Weights of a small GPT-style language model, trained from scratch on English Wikipedia.
Size: 16 layers, width 512, 8 heads of 64, MLP 704 GeGLU, vocabulary 50257, 60.1M parameters.
Training: a variant of Adam for these matrices, 579M tokens.
MLP neurons of a small language model. Each row is named by its layer, matrix (gate and up: input weights) and neuron, and shows model dimensions 144-207. Each number is 200 + 20 x the weight over its row's rms, rounded and kept within 0 to 999. A neuron's up and down rows have the sign that makes its largest values positive.
After each neuron's rows, "fires after" lists the tokens most often just before its 100 highest values on Wikipedia text that the model never trained on.

L5.gate534,214,207,167,198,195,189,206,197,224,179,197,178,191,175,192,240,199,219,188,209,233,223,210,193,160,200,242,174,177,189,209,180,174,187,195,179,233,193,222,239,206,202,194,228,172,209,198,201,217,219,229,222,185,214,209,183,205,225,205,218,217,181,182,192
L5.up534,225,185,171,199,208,185,218,178,191,196,223,164,177,198,232,185,198,213,206,208,168,223,221,207,215,173,196,184,198,240,164,159,151,169,200,205,220,183,222,222,198,223,219,233,170,186,170,214,192,181,197,220,178,217,194,201,208,225,247,182,199,210,183,180
fires after: "\n", " Year", " Title", "'", " Season", " Name"

L8.gate116,226,168,215,214,203,197,184,200,185,188,233,193,204,185,201,176,210,200,195,174,182,222,203,224,182,228,168,190,163,186,202,217,180,183,215,209,202,222,189,202,191,194,224,186,198,254,196,224,226,172,222,183,230,199,226,200,223,218,217,203,225,197,203,198
L8.up116,207,219,179,189,232,198,192,251,188,179,201,211,214,203,211,195,175,185,201,233,223,178,173,224,186,229,215,203,206,195,224,208,206,201,223,201,206,179,180,199,198,189,189,213,191,235,191,215,202,244,228,204,187,183,206,220,250,200,169,166,199,183,201,175
fires after: " for", "1", " ", "2", " the"

L5.gate205,234,156,210,183,174,177,182,205,201,223,200,171,194,212,203,182,205,228,166,211,197,206,213,203,202,180,153,243,169,220,191,215,208,171,191,212,193,182,200,246,220,230,202,224,217,222,199,225,177,195,240,198,237,216,194,195,167,207,220,185,166,225,192,195
L5.up205,186,190,193,202,219,178,196,198,200,209,211,189,198,211,172,194,202,207,214,210,215,192,167,217,209,226,228,192,206,178,250,185,193,198,187,200,218,206,198,219,209,206,228,196,177,216,194,204,204,196,209,217,195,192,198,221,224,205,180,232,225,192,221,230
fires after: "1", " "

L11.gate148,219,188,216,219,229,189,200,163,198,177,197,186,217,182,201,148,153,178,188,180,234,187,209,177,212,192,212,192,192,192,185,230,237,173,196,186,225,216,185,193,170,220,195,200,195,207,225,186,153,166,190,176,209,205,205,188,220,191,178,188,213,217,180,189
L11.up148,204,181,174,192,163,194,200,208,201,188,198,198,185,186,219,183,222,172,227,165,229,190,220,216,221,195,209,162,207,222,193,188,199,204,153,212,227,182,206,257,194,196,194,197,217,186,228,190,186,206,183,203,219,185,202,169,234,203,235,206,199,206,206,178
fires after: " "

L5.gate47,195,194,222,195,223,165,191,181,210,190,188,176,224,174,186,159,193,199,190,190,198,231,168,200,181,189,190,205,196,191,230,179,219,188,180,225,197,185,224,211,172,217,197,190,184,197,216,212,185,266,217,183,183,194,190,221,184,191,211,180,186,204,200,176
L5.up47,220,191,219,217,195,183,219,184,209,181,191,222,222,175,207,185,173,190,204,179,201,172,170,197,200,171,211,166,199,174,211,196,212,199,215,184,222,217,225,199,209,198,222,232,156,184,195,246,172,189,238,209,185,180,193,184,212,189,208,199,238,185,203,198
fires after: ",", " which", " that", " it"

L5.gate527,197,209,192,165,205,196,216,220,200,163,205,166,164,164,173,199,191,159,176,205,213,195,202,216,162,172,232,185,189,186,207,176,161,204,211,205,225,204,184,192,220,198,215,210,216,202,186,164,180,188,187,193,212,196,189,198,205,175,216,223,240,218,191,198
L5.up527,242,214,191,184,193,208,215,195,205,191,194,199,191,200,177,184,213,189,237,194,202,235,191,207,179,185,202,172,196,199,166,212,193,235,195,205,215,224,222,214,146,176,226,199,188,234,170,194,173,237,202,218,219,207,212,202,235,198,207,186,182,174,201,202
fires after: "8", "6", "5", "7", "9", "3"

L7.gate576,208,206,199,199,227,186,232,213,174,199,180,188,211,192,168,222,228,217,181,196,237,191,200,195,172,175,212,169,226,192,208,180,214,214,185,214,181,174,222,177,172,215,159,200,179,233,200,204,191,229,214,214,202,188,208,222,205,155,195,196,195,207,205,224
L7.up576,213,178,221,193,192,213,190,214,192,224,180,177,162,198,195,211,221,234,209,207,218,153,158,227,250,200,175,203,205,194,208,203,200,197,203,201,179,193,213,197,173,199,196,188,208,221,177,194,170,227,204,214,232,194,194,171,206,198,176,198,163,203,220,190
fires after: ".", ","

L5.gate619,221,190,206,196,189,184,201,215,202,193,186,195,190,205,215,163,221,197,220,199,203,144,204,185,199,189,206,203,177,201,216,183,225,172,238,210,228,237,202,227,192,177,163,214,161,186,238,193,212,160,234,208,211,178,175,188,193,183,179,229,251,227,201,206
L5.up619,210,220,223,185,202,194,216,214,182,177,222,199,213,205,212,179,176,222,185,197,136,186,180,177,222,202,191,217,193,183,206,153,161,179,191,212,198,221,187,224,203,216,197,159,186,204,202,196,222,177,189,207,186,192,192,198,187,181,220,172,208,195,188,210
fires after: "5", "3", "1", "6", "7", "8"

L13.gate169,180,218,203,192,220,174,132,229,192,202,248,148,205,215,198,212,196,216,196,190,167,215,211,175,205,197,190,161,165,233,174,198,199,144,233,209,210,196,213,210,246,225,226,196,234,185,203,204,224,184,202,186,210,206,209,182,175,211,232,184,212,229,180,193
L13.up169,151,177,189,179,195,166,166,224,187,221,232,152,218,190,179,212,190,185,232,213,153,194,206,151,214,224,210,158,200,201,216,206,215,178,180,211,201,195,208,210,218,207,208,200,229,163,200,182,205,213,185,202,201,248,222,162,192,182,178,206,260,213,215,173
fires after: "9", "0", "1", " "

L3.gate124,212,210,205,172,197,218,203,191,196,159,202,210,204,185,195,210,197,226,181,201,212,219,179,213,242,235,191,232,181,195,226,183,180,213,198,175,188,184,189,193,210,189,225,181,224,223,219,128,214,231,191,173,188,202,184,194,186,170,210,219,152,189,190,244
L3.up124,184,211,225,199,212,197,219,161,204,168,236,163,214,209,222,196,221,219,166,214,191,207,193,192,221,221,235,197,240,198,206,194,201,208,209,186,174,203,191,193,200,203,217,188,198,215,201,184,186,203,197,151,176,211,192,255,168,168,217,198,177,205,210,219
fires after: "–", "0", "9", "7", "8", "1"

L4.gate200,162,184,203,207,195,199,187,237,193,178,156,201,180,172,186,230,182,187,172,177,249,200,196,186,185,198,210,170,153,191,200,183,208,208,219,227,232,211,196,169,200,196,178,210,170,198,228,189,207,183,231,204,218,211,196,145,191,180,215,197,193,220,197,193
L4.up200,198,194,196,182,192,227,229,216,215,198,180,211,200,207,203,178,182,197,204,222,195,230,220,194,230,162,204,216,192,146,204,215,211,200,191,196,193,157,203,202,192,183,224,215,217,218,151,212,207,172,221,187,185,218,216,183,192,177,196,243,225,192,212,205
fires after: " ", " No", "1", " |"

L8.gate546,207,200,229,208,231,241,151,197,192,208,200,210,200,215,238,201,202,134,169,175,178,232,191,205,187,220,202,197,206,191,189,206,216,186,226,209,195,209,201,229,186,197,222,198,178,200,239,174,220,212,232,175,189,218,218,187,231,222,199,173,209,203,200,191
L8.up546,215,216,211,199,200,220,191,230,214,209,202,162,215,180,174,214,184,186,195,196,189,189,168,211,209,212,178,190,216,218,204,228,222,214,175,219,195,191,212,172,217,251,225,196,210,221,177,170,225,198,233,184,224,181,197,187,217,177,192,218,210,160,199,206
fires after: " ", " on", "2", "1"

L13.gate360,214,188,186,191,203,193,210,221,208,177,208,196,225,196,212,158,178,190,179,191,203,181,191,169,231,216,168,202,216,220,194,211,206,193,193,167,235,210,186,203,199,228,174,171,167,208,214,192,176,151,234,195,213,210,165,211,190,180,184,191,203,202,206,211
L13.up360,202,217,225,189,179,214,209,160,194,206,146,153,244,202,190,209,191,165,212,175,193,203,189,163,231,223,229,175,187,220,209,240,170,188,214,175,224,220,210,219,173,213,207,197,179,225,199,186,168,216,209,199,198,204,193,184,204,187,190,217,202,235,223,207
fires after: "0"

L5.gate579,169,199,170,203,185,165,205,204,201,171,154,188,193,181,193,207,170,172,191,163,228,193,168,194,197,188,211,174,174,154,193,206,215,195,221,229,187,191,179,187,226,188,211,238,204,178,232,199,164,186,206,226,214,219,186,207,229,188,195,200,186,199,194,222
L5.up579,186,214,238,161,200,213,225,169,185,192,186,221,217,215,165,200,209,175,179,173,169,196,201,191,212,215,227,209,191,214,227,183,160,190,180,170,185,211,206,177,188,188,199,192,234,175,197,183,178,199,167,192,185,209,178,208,219,190,191,224,230,222,207,206
fires after: "1"

L5.gate417,199,249,221,178,222,211,212,229,205,156,203,189,190,227,210,170,189,210,229,202,165,223,207,192,208,225,238,194,203,217,205,191,175,200,188,176,205,181,217,201,188,210,199,189,188,214,185,180,214,204,180,154,176,187,196,192,190,180,195,229,211,215,205,210
L5.up417,179,202,183,204,209,237,231,200,223,192,234,199,212,193,227,177,172,209,202,189,183,205,232,198,228,225,204,195,207,202,211,184,183,184,177,184,235,206,229,196,210,227,192,185,182,220,186,228,226,204,211,178,175,185,206,218,166,199,213,213,204,204,210,211
fires after: "0", "9", "8", "5", "6", "7"

L4.gate5,223,176,154,183,214,192,221,151,182,195,165,192,237,155,228,192,198,224,168,206,170,228,209,160,245,164,211,194,208,186,227,232,200,189,179,198,144,188,188,191,202,186,221,205,196,224,199,174,193,206,232,185,233,211,187,207,206,190,185,193,177,187,198,199
L4.up5,193,179,197,195,187,196,199,172,210,188,179,218,211,170,215,218,207,202,171,162,190,195,177,170,213,214,233,184,229,218,225,212,194,200,184,209,172,213,199,202,198,200,210,190,202,205,175,171,153,236,191,204,227,204,195,236,199,170,212,224,198,202,196,172
fires after: "–", "0", "-", "9", "5", "8"

L11.gate379,223,184,224,218,180,190,201,208,202,176,196,244,202,193,206,223,189,215,185,178,203,193,191,217,173,201,209,201,196,207,170,184,224,180,211,239,181,201,157,200,156,181,199,171,145,180,227,228,205,203,215,218,202,164,196,147,186,210,191,203,195,194,197,188
L11.up379,205,168,194,222,177,194,162,167,219,204,183,227,209,173,193,187,214,208,213,207,231,216,184,227,217,220,204,166,210,205,205,216,200,202,179,198,241,206,204,229,187,208,193,235,211,175,220,184,192,204,203,201,212,198,227,169,222,191,206,180,208,192,191,198
fires after: " ", "\n"

L7.gate602,211,223,200,230,248,180,194,179,167,233,213,239,171,213,186,199,184,219,179,209,237,189,208,212,182,190,207,225,222,212,206,236,168,221,185,202,236,188,218,168,193,193,207,226,216,254,178,178,195,204,200,184,199,176,191,223,192,182,199,190,174,240,223,181
L7.up602,211,175,204,206,229,201,197,177,209,196,185,231,207,232,196,185,224,203,216,238,222,198,223,194,215,192,183,192,221,233,227,228,233,177,214,209,165,223,219,175,197,251,166,229,234,212,206,179,191,194,208,221,210,209,199,198,217,224,174,178,201,179,185,204
fires after: " ", " (", ",", "1", "2", "\n"

L7.gate142,199,195,211,177,246,203,233,172,196,233,195,182,185,158,164,202,201,210,169,214,185,203,198,180,212,203,183,169,209,196,203,196,230,204,204,206,171,197,208,186,214,240,177,237,216,186,217,204,205,235,197,227,218,220,187,220,178,191,174,224,207,181,203,191
L7.up142,216,225,213,226,185,198,214,210,176,203,229,193,226,178,199,175,209,199,185,206,212,183,167,202,200,165,206,179,180,179,215,235,225,220,221,176,224,187,243,203,201,184,207,190,184,205,189,217,189,236,184,201,214,197,196,221,213,179,193,234,153,228,219,213
fires after: " as", ".", " that", ","

L13.gate472,208,192,198,227,201,194,201,172,237,175,174,215,182,172,198,210,198,204,205,203,208,221,196,202,202,225,226,181,244,181,196,198,187,203,232,182,214,200,213,181,179,216,208,198,203,203,210,166,200,208,237,231,163,223,206,189,241,190,214,194,160,229,217,197
L13.up472,184,207,184,205,212,182,204,189,195,235,207,217,188,183,206,197,216,177,189,178,197,167,240,226,182,210,231,167,239,189,162,189,196,201,213,212,208,201,182,234,166,234,206,198,186,205,220,222,227,206,212,207,190,212,236,190,239,206,210,225,189,181,197,175
fires after: " ", "1", "3", "2"

L3.gate20,216,229,179,195,173,165,180,187,178,176,210,225,197,154,192,225,189,208,209,205,223,198,206,228,202,194,209,144,208,207,216,222,207,194,186,223,203,225,233,226,175,185,183,226,200,205,185,181,151,189,243,188,204,209,204,219,191,171,212,210,196,193,193,204
L3.up20,174,193,188,222,156,181,208,207,182,180,215,193,196,180,202,230,197,186,229,189,209,201,186,199,207,206,200,184,195,192,208,244,185,193,214,226,211,220,211,211,178,195,186,234,185,196,169,223,162,220,246,177,173,198,192,217,218,206,210,248,240,225,208,219
fires after: "\n", "==", "|"

L5.gate517,184,199,213,205,205,201,216,193,199,209,202,177,197,235,207,198,193,197,202,191,190,188,177,178,201,184,179,191,216,180,209,187,242,185,222,179,244,213,189,214,202,221,184,173,187,195,223,227,214,169,224,235,203,192,188,191,217,205,200,177,232,172,191,200
L5.up517,224,202,241,179,221,205,229,251,190,199,214,194,216,195,206,193,193,209,198,196,194,236,189,229,232,164,213,212,170,171,226,178,208,201,193,185,195,212,219,223,213,222,211,187,221,175,198,185,188,161,157,162,205,228,197,208,173,191,182,191,212,178,192,193
fires after: "6", "9", "5", "1", "8"

L5.gate58,211,180,215,180,156,201,200,191,187,167,230,214,204,206,206,215,202,208,212,178,172,201,218,194,192,223,224,219,165,170,210,181,198,197,202,200,229,190,199,221,205,213,198,206,193,186,225,155,225,195,206,208,238,181,175,155,203,163,184,195,194,217,201,201
L5.up58,190,201,222,208,224,223,218,191,181,212,231,204,205,213,218,178,187,181,173,207,197,171,237,184,240,202,228,226,159,203,218,184,200,176,195,184,197,184,184,207,200,155,163,188,197,203,188,181,203,192,201,184,214,210,201,200,221,192,176,174,177,195,181,202
fires after: "1", "2", "0", "3", "4"

L11.gate326,208,196,217,166,243,198,175,207,220,170,185,190,195,171,180,208,224,214,197,200,203,223,172,192,185,216,187,189,197,180,180,195,236,221,207,193,227,180,223,213,162,202,195,217,207,227,186,205,203,194,191,207,192,240,204,197,149,195,188,199,205,200,186,202
L11.up326,192,191,239,196,243,164,150,210,185,194,163,216,200,205,187,161,200,226,194,182,210,204,200,213,167,198,172,190,198,222,184,185,190,205,202,251,209,207,215,179,203,204,201,205,191,180,170,219,206,173,200,175,200,186,201,187,171,229,188,195,194,241,195,201
fires after: " "

L5.gate168,183,182,237,241,197,193,181,191,191,214,164,172,209,222,211,157,182,226,211,210,198,214,229,198,192,167,185,207,178,215,198,233,237,171,187,204,212,220,190,211,192,178,192,185,195,206,230,201,202,205,214,190,191,196,195,196,175,165,193,206,182,223,187,207
L5.up168,188,205,230,184,187,230,202,202,206,169,199,242,218,237,188,202,216,227,202,175,236,164,220,212,194,212,197,222,193,204,205,229,191,221,185,219,204,190,205,183,180,247,187,251,215,192,188,168,199,207,179,205,207,213,199,226,191,213,229,179,162,188,208,203
fires after: "3", "1", "4", "2", "5", "0"

L2.gate329,234,201,245,176,188,136,201,199,185,184,198,197,234,204,188,213,191,163,196,186,189,199,225,208,219,192,180,183,198,214,200,194,190,155,215,179,172,205,193,210,238,216,202,175,206,191,220,181,230,206,206,205,202,191,219,178,231,198,188,168,191,179,189,225
L2.up329,209,132,199,198,230,198,224,196,218,181,188,150,167,208,181,225,198,190,220,188,174,189,192,224,227,220,181,223,215,170,236,200,235,198,208,204,234,165,209,214,184,207,205,225,174,234,201,176,186,199,184,170,209,226,179,209,225,211,233,142,181,174,193,191
fires after: "1", "2", "5", "4", "6", "9"

L11.gate591,231,227,210,182,219,229,195,167,172,240,167,217,187,200,188,194,205,197,207,196,199,202,203,170,207,213,215,189,204,202,208,227,197,223,194,205,210,203,166,194,170,204,199,181,212,191,212,236,194,221,179,217,208,237,240,198,169,187,205,201,202,252,211,207
L11.up591,167,223,193,229,177,175,185,204,223,181,178,198,224,171,231,183,223,177,160,203,158,188,194,183,221,206,216,211,220,200,226,225,187,182,197,196,186,186,228,196,195,240,188,227,193,240,185,204,185,219,188,183,206,184,175,216,191,169,216,208,201,214,205,198
fires after: ",", ".", "\n"

L5.gate330,223,216,218,188,232,178,224,189,167,219,180,161,183,184,181,217,192,182,206,170,216,218,209,202,197,173,186,194,219,190,184,240,224,154,215,190,204,185,180,177,194,206,188,222,168,205,213,183,174,216,194,190,191,188,218,238,216,211,198,165,209,237,202,200
L5.up330,168,181,189,201,197,176,173,219,216,182,195,213,184,199,178,199,199,197,208,224,220,166,181,224,181,214,222,136,204,217,188,177,230,203,176,185,166,212,218,201,198,199,219,174,215,166,224,205,186,237,204,195,173,206,194,184,181,193,212,230,188,217,190,196
fires after: "0", "6", "7", "5", "1", "3"

L10.gate132,207,199,189,188,183,167,219,202,215,183,217,227,180,206,182,228,183,230,228,206,175,203,198,205,188,233,211,224,183,192,219,182,217,204,209,211,179,204,240,232,205,187,173,212,210,223,177,176,197,186,219,187,243,187,202,216,197,224,209,184,193,217,191,227
L10.up132,211,188,216,188,224,197,200,242,199,232,205,230,163,215,199,189,192,195,160,182,218,200,216,187,223,213,235,206,184,212,192,233,181,227,184,207,184,181,224,196,202,189,174,202,200,211,197,192,200,201,203,181,192,206,211,165,206,218,220,205,201,222,197,214
fires after: " ", "2", " |", "3", "1"

L7.gate26,214,209,217,219,228,178,212,193,195,164,184,175,177,192,162,182,193,181,234,193,212,201,212,201,196,166,226,167,198,225,196,209,213,174,233,189,201,182,227,207,225,180,188,196,225,207,196,194,220,195,203,160,215,199,224,188,173,228,199,223,220,207,181,228
L7.up26,233,194,163,191,236,193,194,197,181,227,192,206,196,211,184,203,201,209,214,223,189,204,185,220,185,216,204,191,204,222,203,221,195,218,191,217,190,214,199,221,195,222,178,190,199,212,189,213,166,183,189,203,178,201,226,227,201,207,176,206,228,222,206,199
fires after: "9", "8", "0"

L5.gate580,195,189,164,220,175,146,192,195,210,194,202,191,211,162,213,173,189,187,186,147,211,217,188,178,171,230,202,181,196,201,210,214,204,205,192,200,178,211,213,191,205,162,175,217,232,184,184,209,205,174,216,217,200,223,201,167,206,207,200,209,215,159,204,201
L5.up580,199,172,180,176,199,187,209,185,202,205,235,200,210,206,201,194,179,213,181,268,221,189,192,206,147,206,206,185,203,211,198,209,213,223,221,196,228,202,198,231,179,242,145,223,228,221,177,179,200,228,262,204,192,170,192,185,195,155,199,181,219,206,191,197
fires after: "==", " |", "\n", "|"

L13.gate462,186,199,222,149,220,206,165,181,160,178,220,156,183,188,181,169,205,193,216,206,199,216,223,167,234,181,173,207,219,183,211,204,220,156,219,172,213,201,213,257,206,200,206,200,222,177,158,220,209,189,190,203,226,193,177,196,236,172,178,202,211,214,228,195
L13.up462,205,177,167,185,205,196,186,209,194,186,200,174,200,196,202,177,172,216,218,215,173,210,242,183,216,212,224,197,211,205,216,218,215,188,202,167,223,187,237,227,184,225,210,189,190,207,203,187,212,221,170,181,194,196,189,191,202,199,219,217,207,216,215,197
fires after: "9", "0", "8"

L7.gate651,219,202,203,216,190,202,209,211,194,232,175,192,222,200,201,211,177,188,219,189,209,206,163,208,204,180,198,238,245,184,190,179,219,181,209,182,242,212,184,212,202,205,162,182,175,199,216,189,175,224,187,194,217,221,202,233,193,169,171,163,192,224,201,208
L7.up651,226,191,208,174,207,200,212,194,198,224,208,229,184,221,179,216,195,187,197,171,191,192,182,210,206,191,216,179,199,189,192,180,206,219,170,200,194,196,223,204,206,230,214,185,166,179,206,208,195,192,205,171,191,220,215,171,240,220,218,186,201,188,200,166
fires after: "3", "4", "6", "5", " KOR", "2"

L5.gate214,212,216,210,204,238,169,168,198,186,191,179,230,182,183,196,209,194,219,218,200,211,206,212,190,177,199,190,201,213,221,197,215,218,200,211,195,201,158,190,205,187,217,195,175,168,187,214,215,206,245,231,219,198,198,171,215,157,191,208,221,175,204,185,199
L5.up214,220,194,184,211,208,203,159,202,186,177,195,170,182,240,169,234,196,222,176,180,194,224,219,195,189,187,208,197,195,195,207,216,171,193,188,206,192,219,175,165,192,199,246,196,226,216,199,198,212,204,217,177,193,166,206,225,183,204,232,221,177,208,198,199
fires after: " in", " on", " for", " through", " over", " with"

L8.gate597,208,225,193,206,207,167,221,199,202,204,184,192,195,184,186,210,205,186,235,207,194,238,184,206,233,190,201,220,190,204,194,218,185,200,222,223,200,177,189,220,185,220,204,172,164,189,197,181,244,182,250,191,189,174,158,214,209,190,217,234,242,215,188,221
L8.up597,181,158,196,162,161,185,179,201,158,185,177,200,229,202,165,212,201,202,229,172,213,209,182,238,211,214,240,168,158,178,194,213,220,199,183,209,212,176,211,218,211,210,203,215,193,238,178,193,202,175,206,206,183,189,208,179,188,183,179,204,209,197,196,205
fires after: "2", "1", "8", "4", "7", "3"

L4.gate203,228,162,193,196,223,192,174,194,177,206,196,213,199,201,159,195,219,198,201,193,224,199,180,218,151,181,165,190,138,195,164,199,180,202,197,208,204,184,174,190,212,218,214,207,219,203,178,220,212,220,217,213,218,204,205,172,257,208,223,183,199,184,177,199
L4.up203,175,209,176,190,256,190,156,175,223,216,190,228,188,231,205,208,214,203,186,223,194,213,232,229,209,168,203,210,165,229,216,213,170,216,200,214,174,215,195,181,220,192,231,213,238,188,213,186,206,191,189,193,214,181,186,255,227,225,177,175,169,196,189,217
fires after: "2", "1"

L5.gate234,182,234,238,202,182,202,180,240,209,204,240,173,203,227,221,210,195,178,207,178,197,203,216,188,214,200,211,216,219,175,206,185,188,182,184,211,180,219,180,186,192,213,209,193,197,214,240,205,187,215,191,208,210,190,217,194,190,182,177,225,198,215,199,204
L5.up234,179,227,218,226,186,204,227,193,201,210,203,216,254,230,185,166,186,198,177,218,200,187,164,175,217,206,185,196,157,177,247,213,209,192,218,209,187,177,185,205,196,156,199,179,224,207,193,184,204,226,189,206,208,162,204,217,224,189,171,191,194,200,191,204
fires after: " |", "0", "6", "4", "1", "3"

L2.gate164,201,235,166,214,181,192,180,216,165,159,198,195,226,187,224,203,179,159,212,189,229,220,203,224,190,230,168,181,231,177,185,209,218,221,202,199,200,232,203,196,164,222,190,187,204,209,186,220,174,160,193,187,193,219,213,225,201,181,196,209,198,198,200,244
L2.up164,219,158,196,237,208,215,165,209,208,196,225,187,183,161,207,172,201,239,186,209,188,203,182,196,176,215,222,179,206,209,193,201,209,209,208,202,211,171,213,212,225,204,187,204,214,195,193,196,201,203,221,206,178,167,191,217,166,203,219,217,221,201,209,202
fires after: "\n", "==", "|---|---|---|---|---|---|---|---", "|---|---|---|---"

L2.gate80,194,229,226,185,212,218,201,226,172,201,155,204,204,230,181,180,217,183,219,202,249,197,206,148,193,221,216,206,207,205,189,213,192,186,195,219,194,204,176,174,205,225,182,188,192,171,220,180,189,160,184,228,209,207,193,229,224,192,194,194,218,243,187,215
L2.up80,198,233,176,230,208,164,210,212,185,227,189,217,218,225,216,153,213,196,212,209,223,208,207,164,210,213,190,210,219,218,208,195,178,202,208,231,191,239,187,182,226,211,183,196,229,217,219,220,214,150,185,225,174,215,211,198,196,233,200,198,203,233,186,202
fires after: " |", " ", " —", "3"

L7.gate225,200,206,187,224,234,185,217,173,202,197,196,219,184,200,207,174,191,184,207,174,229,211,241,174,204,216,211,194,181,203,210,232,195,203,175,207,226,189,186,195,198,198,176,196,184,212,217,161,199,209,203,201,197,191,193,210,210,196,203,211,236,215,209,195
L7.up225,166,164,198,178,194,185,215,194,209,183,218,199,239,213,196,187,186,189,182,201,226,202,225,194,204,194,205,173,178,205,219,201,222,181,197,225,232,185,174,184,216,240,178,228,177,175,189,180,220,181,205,198,193,198,205,173,176,209,176,209,161,202,221,205
fires after: "0", "2", "1", " the", "9"

L7.gate49,229,237,200,180,203,217,216,191,184,183,215,174,199,193,198,194,196,221,228,222,235,205,229,180,235,187,174,215,168,203,230,207,175,203,198,231,205,164,217,210,204,211,186,188,167,200,163,199,162,175,207,197,182,225,222,209,189,197,183,181,171,194,215,203
L7.up49,183,198,188,159,218,174,206,198,211,166,221,190,163,215,201,160,193,272,230,193,234,210,207,196,224,185,203,188,199,199,225,191,214,201,202,185,200,200,247,187,204,155,227,199,207,200,176,169,212,215,161,181,184,241,186,212,216,200,167,220,202,172,218,232
fires after: "9", ",", " ", "8", "–", " |"

L5.gate377,193,216,205,217,221,205,222,198,227,218,191,186,234,224,180,190,186,210,168,227,183,169,225,161,173,203,223,215,215,219,152,189,195,189,240,188,198,226,207,217,195,184,185,219,222,193,194,207,177,157,160,220,191,194,214,187,196,216,190,189,195,202,202,195
L5.up377,192,183,189,222,209,180,201,204,173,229,171,232,217,222,227,178,200,185,207,231,209,202,259,209,173,193,208,229,189,183,189,195,168,174,205,184,207,219,187,212,188,200,192,192,214,215,184,242,212,184,207,208,167,187,225,183,180,222,229,204,198,216,190,188
fires after: " ", " —", " |", " York"

L10.gate183,185,197,216,177,207,211,232,200,197,210,212,228,207,165,173,182,211,166,224,207,227,218,197,194,164,220,185,232,190,190,234,186,190,221,221,222,211,217,203,232,227,150,190,214,209,203,207,191,194,167,216,194,182,213,208,207,178,188,191,206,207,206,191,228
L10.up183,196,204,226,172,208,193,183,203,193,235,228,198,201,174,175,184,198,211,275,241,196,202,201,174,220,229,201,181,184,208,200,184,224,228,193,246,209,178,201,180,205,203,176,208,192,220,185,173,183,223,201,187,181,256,168,195,220,180,188,190,203,171,199,195
fires after: "\n", "|", "4", "3", "5", "2"

L7.gate273,177,180,206,183,178,215,199,175,242,203,207,206,197,223,179,191,200,205,211,177,174,188,183,215,205,201,225,192,205,196,164,154,205,206,163,198,190,192,186,215,222,204,185,249,185,196,204,186,205,227,194,179,186,188,197,222,192,191,222,219,178,223,202,179
L7.up273,160,189,193,207,193,208,216,203,203,196,219,216,257,201,210,234,177,180,201,175,160,193,168,233,199,230,225,184,219,217,189,185,211,194,162,199,198,206,219,189,189,230,173,182,193,181,210,208,186,203,210,183,172,188,232,222,242,192,186,199,181,181,203,177
fires after: "0", "1", "8", "3", "7", "6"

L11.gate455,188,188,197,193,182,194,227,210,230,226,195,196,159,185,206,214,230,223,192,209,238,169,183,210,205,193,206,199,216,204,196,210,241,196,189,220,202,226,202,191,195,178,208,231,239,210,219,167,186,207,215,228,204,223,206,191,189,225,185,206,217,194,185,215
L11.up455,204,197,218,183,227,145,190,192,194,238,171,191,195,209,183,194,196,224,186,175,205,197,178,226,220,201,186,198,186,251,181,196,200,194,202,200,230,170,233,203,190,182,210,170,201,216,216,167,186,181,201,167,185,206,222,199,182,175,160,200,217,219,187,204
fires after: " ", "0", "1"